{"n_layer": 15, "d_model": 256, "n_head": 4, "n_kv_head": 4, "head_dim": 64, "d_mlp": 1024, "vocab_size": 1012, "activation": "tanh_gelu", "norm": "layernorm", "norm_place": "pre", "norm_eps": 1e-05, "positions": "rope", "rope_base": 10000.0, "rope_fraction": 0.5, "qk_norm": false, "attn_scale": 0.125, "bias": "none", "tie_embeddings": false, "parallel_block": true, "init": "normal", "init_std_qkv": 0.038, "init_std_o": 0.0, "init_std_up": 0.038, "init_std_down": 0.0, "optimizer": "muon_variant", "lr": 0.00551, "beta1": 0.95, "weight_decay": 0.0, "lr_head": 0.00915, "warmup_steps": 200, "schedule": "wsd", "decay_fraction": 0.808, "decay_shape": "pow", "final_lr_fraction": 0.05, "batch_tokens": [32768, 65536, 98304], "seq_len": 1024, "doc_mask": true, "train_tokens": 540900000, "steps": 8477, "dataset": "wikipedia_en"}
MLP neurons of a small language model. Each row is named by its layer, matrix (up: input weights) and neuron, and shows model dimensions 64-159. Each number is 128 + 32 x the weight over its row's rms, rounded and kept within 0 to 255.
After each neuron's rows, "fires on" lists the tokens most often at its 100 highest values on Wikipedia text that the model never trained on.

L5.up262 [176 113 122 151 115 145  84 122 104 151  95 156 160 122 149  66 185 134 149 109  88 154 111 148 136 136 152  74 162 116 156  76  77  73 114 128 108 112 135 178 137  60 120  87 118 129 158  86 139  91 136  59 165 180 162  85 129 169 151 135  91 165 108 131  81  99 112 108  97 162 144 121 125 202 160 141 161 183  98 114  74 180 176 131 144  85 171 112 110 144 134 122 128 140 118 142]
fires on: "t", " al", "le", "es", "e", "ame"

L8.up44 [ 91 138 156  85 135 108 169 128 123 137 118 110 139 102 103 118 180 171  73  90  93 140 165  94 156 138 126 159 150  75 172 179  95 141 155 103 118 157 149 155 121 116  90 148 109 117 123 137 150 131  70  92 203 115 148  97 147  82 143 201 119 122  69 122 139  98 155 138 127 125 163 163 129 134 181 135 138 119 138  88 122  95 111 153 118 106 159 133 166 199 139 119 152 122 162 100]
fires on: "0", "5", "2", "9", "7", "4"

L6.up726 [107 189 105 136 112 130 129 168  89 122 115 151  81 171 109  98 142 165  87 112  79  76 135 159 135 151 137 118 123  35  67 195 163 150 148 140 180 100 131  96 104  98 143 142 135 147 104 169 120 168 173 151 142 175 146 151 148 133 121 113 130 157 165 120 108 140 136 138 174 132 131 132 123  75 130 144 122  78 127 120  71 153 115 178 129  86 118 161 124 134 105 156 132 102 192 150]
fires on: " pl", "\n\n", "pl", "l", " Pl"

L6.up613 [ 76 138  80 109  79 139 128 149 112 213 133 118 158 122 101 153 136 126 115 135 104 104 146 182 157 132 132 143 125 112  94 129 202 115 165 196 180 122 120 101  98 147 174 134 129 132  98 127 180 151 133 171 101 113 118 165 114  84 193  66 137 163 175 100 134 153 113 122 104 100 121  67 179 137 111 173 123 137 116 121 101  65 164 161 145  99 127 127 155 136 166  69 134 147 172 129]
fires on: "\n\n"

L3.up924 [121 120  98 110 164  76 135 162 171 103 128 172  83 154 135 127 155 114 173  93 139 136 161 100 120 117 159 124 108 109 105 181 119 133 130  91  69 114 107 136 148 174 123 139  88 149 172  95  60 111 205 144 143  86 111  99 120 175 121 132 125 124 126 108  96 152 141  92 179 131 148 107 133 137 120 109 168 116 127 115 141 128 111 167 120 153 134 138 119 123  95 125 119 150 133 158]
fires on: "ar", " =", "s", "i", "ap", "ent"

L11.up591 [ 95  86  92 138  72 153 110 114  80 144 105 103 146 118  98 145 124 135 172 125 127 150 135 175 154 206 147  98 125 115 143  97 108  71 103  87  66 127  72 104 101  85 169  84 195 151 112 102 126 106 117 112 161 128 182 151  81 181 168 116  96 115  39 110 102 158 120  85 118 104 110 123 149 143 129 154 208 180 154  96 104 176 151  78 160 167  79 125 124 131 125 175  73 133 118 167]
fires on: "t", " se", "b", "e", "al"

L12.up18 [150 100 127 114 134 125 149 130 117 135 121 126 107  90  98  90 122 145 154 101 111 110 112 157 128 115 147 147  98  92 109  90 105 139  97  86  73 147  95 181 123 175 171 147 115 140 142  99  97  97 168 111 162 151 175 142  42 172 140  91  73 122 206 160  71 112 149 120  88  85  76 128 106 134  90 137 150 164 130 137 109 107 124 136 124 190 141 128 134 150 202 149  99  95 132 247]
fires on: " ", "ed", " m"

L12.up755 [134 115 172 167 168 117 153 150 179 150 144 137 101 148  98 128 100 116  93 103 118 107 111 134 126 137 148 116  85 132 140 175 154 172  85 162 170  66 185 129  87 142 147 110 127  44 162 129 138  89 124 120 104 121 138  98 116  97 113 130 133 152  87 157 117 140  90  82 143 155 137  98 164 127 101 122 105 113 104  55 151 163 171 128 135 153 105 147 144 119 200 125 181  90 100 131]
fires on: " W", "u", " Bl", " H"

L12.up475 [ 70 197 121 107  79 110 143 154  97 166 166 104 130 153 115 158 128 232 138  98 153  61 112 147 113 109 181 102 138  93 133 129  89 105 168 116 131 152 178 137  89 143 168 118 178 122 152 143 141 191  91 109 157  81 136  56 108 164 101  65 167 105 125 105 144 129 104  81 150 126 122 111 121 129 128 115 132 164 135 132 132 186  42  98 120 165 139 154  96 107 115 115 142 122 118 159]
fires on: " D", "o", " d", "om"

L12.up887 [124 118 157 163  33 204  79 125 115 106 135 158 149 111 104 107  77  87 159 137  58 185 116 125 199  65 169  77 111 147 115 122 170 102 126 147 129 137  70 148 120 134  68  86 107 113 140 128 117 144 105 132 120 128 142 102 157 126 133 154 113 119  95 127  94 128  98  87 143 134 103 165 146 178 107 109  89  84 126 154 159 161 145 122 120 102 146 167 134 122 174 196  56 171 162 119]
fires on: ":", "s", " f", "y", " s"

L11.up978 [114 194  46  90  99 117 112 157 107 107  79 158  93 132 128 123 137  74 156 170  84 150 124 134  92 138 165 113 135 156 169  74 126 149 177 137 136 115 151 123 129  73 132  41 167 131 116 115 164 170 104 115 161 205  95  86 113 164  75  92 132 106  80 140 114 107 184  79 128 153 106  90 172 132 104 149  71 169 114  92 137 117 123 117 100 156 103 120 128 122 133 112 147  91 151 128]
fires on: " K", " S", " D", "and", "y"

L7.up764 [ 94 130  75  85 140 131 124 156 155 126 136  80 175 124 139 120 173  95 153  72  68  99 136 124 152  98 182 162 118 138 139 126 173 152 148 146 153 159 137 113  71 144 147 190 109 156 130 132 185  96 186 107 111  53 152 103 135 131  71  88  98 133 109 110 138 142 160 189 136 126 127 162 125 120 126 121 110 177 141 135 125 136 111 118 123 108 133 137 180 162 116 150 146 145 158 209]
fires on: "\n\n", "y", "ome", "ide", " with"

L8.up279 [171 167 154 121 168  96 139 115 158 160 104  80 169 142 123 134 128  93  67 109 142 108 162 151  34  71 101 130 137 169  95  44 140 106 169 133 114 155  68 133  86 162 122  95 117 115 112  89 116 151 210  88 102 143 204 150 110 118 134 147 133 128  76 145 112 141 173 137 120  80  66 115 170 120  69 143 107 138  90 100 129  81 154 165 126 157 143 171 119 135 107 184 148 132 117 187]
fires on: ",", " and", " j", "ic", "c"

L5.up776 [144 109  87 111 158 167 122 122  44 168 140 113  79  94 156 160 116 160 137 148 168 178 115 106 151 109 154 110  92  89 167 170 136 142 100 121 126 156  76 146  59  99 134  87 179 198 172 133 165  79 116 166 157  35 152 167 135 158 164 132 102 224  94 110  81 124 129 155 195  91 137  84 128 108 145 150 108 128 164 147 159 122 159 104 191 188  93 128 117 127 170 140 144 160 125 126]
fires on: " also", "et", "e", "ated", " been", "t"

L6.up939 [148 114  98 140 134 138 121 182 131 137 135 149 105 141 189 120 149 119 129  61 118 114  87 185 155 126 138  56 157 120 145 103 113 168 178 113 217  74 160  88 100 111 174 130 119 155 133  32 124 129 132 127 116 139 164 129  97  74 156 114 140 179 147 122 107  66 144 105 146 164  84  75 110 164 131  76 167 122 146  77 113  68 158 157 118 134  80 147 112 130 134 126 146 163 141 222]
fires on: "ic", "os", "b", " elect", "p"

L3.up771 [ 97 109 123 152 115 154  90 101 116 126 134 187 148 126 137 183 111 105  99 131 174 109 129 154 129 147 119  94 118 117 123 150 131  88 130 119 178 127 172 111  99 129  99 123 113 146 102 137 200 166  45  74 167 128 165  77 100 114 166 126 200 186 109 115 106 155 147  99 123 124 168 155 109 153 110 185 153 118 170 157 124 139 158 122 141 181 160 132 139 100 146 128  75 123 154 128]
fires on: "le", "ical", "it", "ic", "es", "e"

L3.up210 [139 117 104 134 136  73 152 175 132 153 104 112 201 103  91 190 102 117 178 134 158  77 112 166 160  86  81 113 137 152 130  80 175 143 141 172 125 130 112  98 175 158  88 115  96 123 117 117 141  98 172 111 122 115 153 157  89 107  81  87 151 141 110 115 105 133 116 122 122 130  79 103 114 119 178 157 119 125 126  86  72 168 132 159 156 166 165 173 192  76 109 145 170 107 131 131]
fires on: "e", "es", "ic", "ific", "ol", "r"

L6.up197 [115  96 106 124 136 101  92 158 160 127 187 166 133  87 144 156 144 157 137 117 136  87 125 153 125 166  69 113  71 150 128 106 151 166 168 162 112  86  78 148 155 153  71 129  85 152 125 137 136 138 138 117 148 121  73 101 193 137 132 137  98 103  77 185 109 194 110 101 133 170 151 135 137 126 127 119 141  83 123 154 112 175 198 175 125 149 113 155 179 155 119 123 136 158  80 119]
fires on: " ", "le", "s", "ory", "a"

L7.up606 [ 88 148  63 127 146 162  90 124 170 177 121  97 105 149 121  91 158 144 121 133 130 103 120 112 112 149 132 170 139  60  86 181 175 131 153 118 177 120 154 147  94  75 140 163 106 101 144 106 162 137 162 139  92 167 151 137 113 100 137  78  88 149 121 130 174 199 185 122 159 140  93  96 105 104 141 112 110 143 136 128 140 119 146 116 135 102 144 135 132 173 103 129  89 122 131 135]
fires on: "\n\n", "|"

L12.up732 [ 73 185 159 125 126 113 125 134 116 201 141 136  99 144 159 124 115 122 148  92 133  76 117 142 112 127 124 102 145 108 170  85 144 132  80 188  61 188 120 114  91 155 113 187 128  97 158 118 126 104 158  88  75 115 145 172 136 130 132 131 128 140 158 142 129 126 193  64 101 141 164 174 129 113  84 155 166 109 123 105  89  69 121 163 132 121 153 144 164 124 155 152 115 114 150 221]
fires on: " ", ".", "ated", " j", " m"

L2.up328 [123  78 137 105 124 127  91 147  66 163 127 154 135 163 130 180 100  74 178 133 151 108 134  82 144 164 175 114 133 109 160 114  85  99  95 141 106 115 130 117  94 127 185 124 136 128 120 160 134 106 142 185 112 184 165  93 165  68 138 139 168 137 147 117 166 118 167 168 143  43  69 183  85 132 118 192 123  98 170  99 124  98 129 158  87 111 129 155 170 100 165 157 182 105 115 164]
fires on: "ing", "ating", "ed", "ated", "ted"

L5.up570 [130 118 144 135 120 137 105 101 139 110 104 102  68 164 106 198 166 154 130  94  81  27 133  78 138 149 138 154  95 107 164 103  90 156 102  78 120 173 122 131 165 108 117 153  86 145 107 158 135 136 108 165 135 133  95 159  86 160 165 110 168 135 131 125 135 123 150 109 150  99 172 111 153 131 172  78 160  85 128 104 115 112 105 106  87 125  87 157 146 101 148 106 148  65  85 172]
fires on: "ar", "p", "99", "98", "02", "el"

L8.up579 [119 167 117 149 102 127  83  96  77 148 140 110 148  80 132  63 103  99 103 113 183 127 162  79 127 143 163 125 115 154 161  78 117 167 142 100 100  95 152 109 140 178 148 163 109 118 116 126 117 108 161 131 121  84 160 159 134 148 141 125 151 142 115 127  48 101 185 126 164  69  60 110 182  66  65 117  93 131  54 129 125 103 126 168 139  85 124  96 133  90 153 124 147 180 147 119]
fires on: " and", "'", " to", ",", " in"

L8.up564 [184 186 164  92 144 133 114 166 182  87 129 103 133  83 104 132 145 116  87 176 135 131 149 139 161 140 107 152 154 120 173 192 117 148 165 129 171 126  88 205 102  98  87  99 108  89 137 143  86 120  85 152 152 146 140  90 128 137 134 130 159  99 110 150 108 126 186 159 111 163 104 168 109 170 156 176 176 172 134  69 155 114 161 143  62 171 112 126 173 105 103 122 142  90 152 122]
fires on: " T", "9", "i", "il", "2", "t"

L5.up448 [111 100 121 189  79 174  98 183 110 123 111 141  90 159 150 179 121 100 118  89 120  75 120 118 116 104 159 118 126  74 134 102 113  92 117 184  87 129 113 116  45 170  86 127 102 144 133 108 119  87 158 153 144 100 133  88  50 151 122 100 194 156 176 132 165  86 175 131 185  81 171 170 150 133 111 105  75 137 171 138 148 102 102 179 164 100 154 136 145 133 186 163 122 145 123 108]
fires on: "ic", "u", "ed", "igh", "le", "ated"

L12.up808 [121 119 141  83  93 143  76 165 102  95 119 154  67  78 136 111 168 174 140 186 105  49  77 170 150  72 163  84 119 114 129 122 112 156 105 149 117 173 130 119 110 138 142  61 152 116 117 103 151 122 110 104 114 101  95  99 100 137  60  63  79 155 156 208  98 104 141  70 154 163 132  84 103 152 132 123  78 124 160 104  29 138  85 111 112 196 152  96  94 144 116 105 161 111 158 112]
fires on: " D", " d", " Ch", "ar", "and", " Ad"

L5.up595 [175 129  93 112 146 116 114 182 142  96 153 132 127 124 118 164 216  95 171 161  92 126 127 122  76 119 167 114 114 161 146 146 119 100 125 121  96 103 119 137 109 130 129  93 145 132 108 159 108 123 155 157 146 119 145 118 101 163 201 188 113 115 152 175 132  87 110 128 187  99 127 109 156  98 174 110 167  99 123 110 176 156 182 217 140 146 164 136 141 102 131 130 116 173  98 104]
fires on: "ent", "ist", "ult", "il", "p", "ar"

L3.up34 [151  98 132 171 132 102 147 178 134 190 124 112 118 115  63 111  75 126 142 170 186  89 180  96  99 148  86 158  94 115 129 113  98 159 188  74 149 147  90 109 199 156 135 177  86 135 166  66 126 145 163  99 122 120 127 102 160 119  87 140 157 143 103 109  79 152 118 142 125 104 106 123 135 110  95 147 120 127  59  56  62 104 110 134  81 155 160 105 148 132 115 146 137 150 130 191]
fires on: "ric", "pe", "e", "ru", "ic", "che"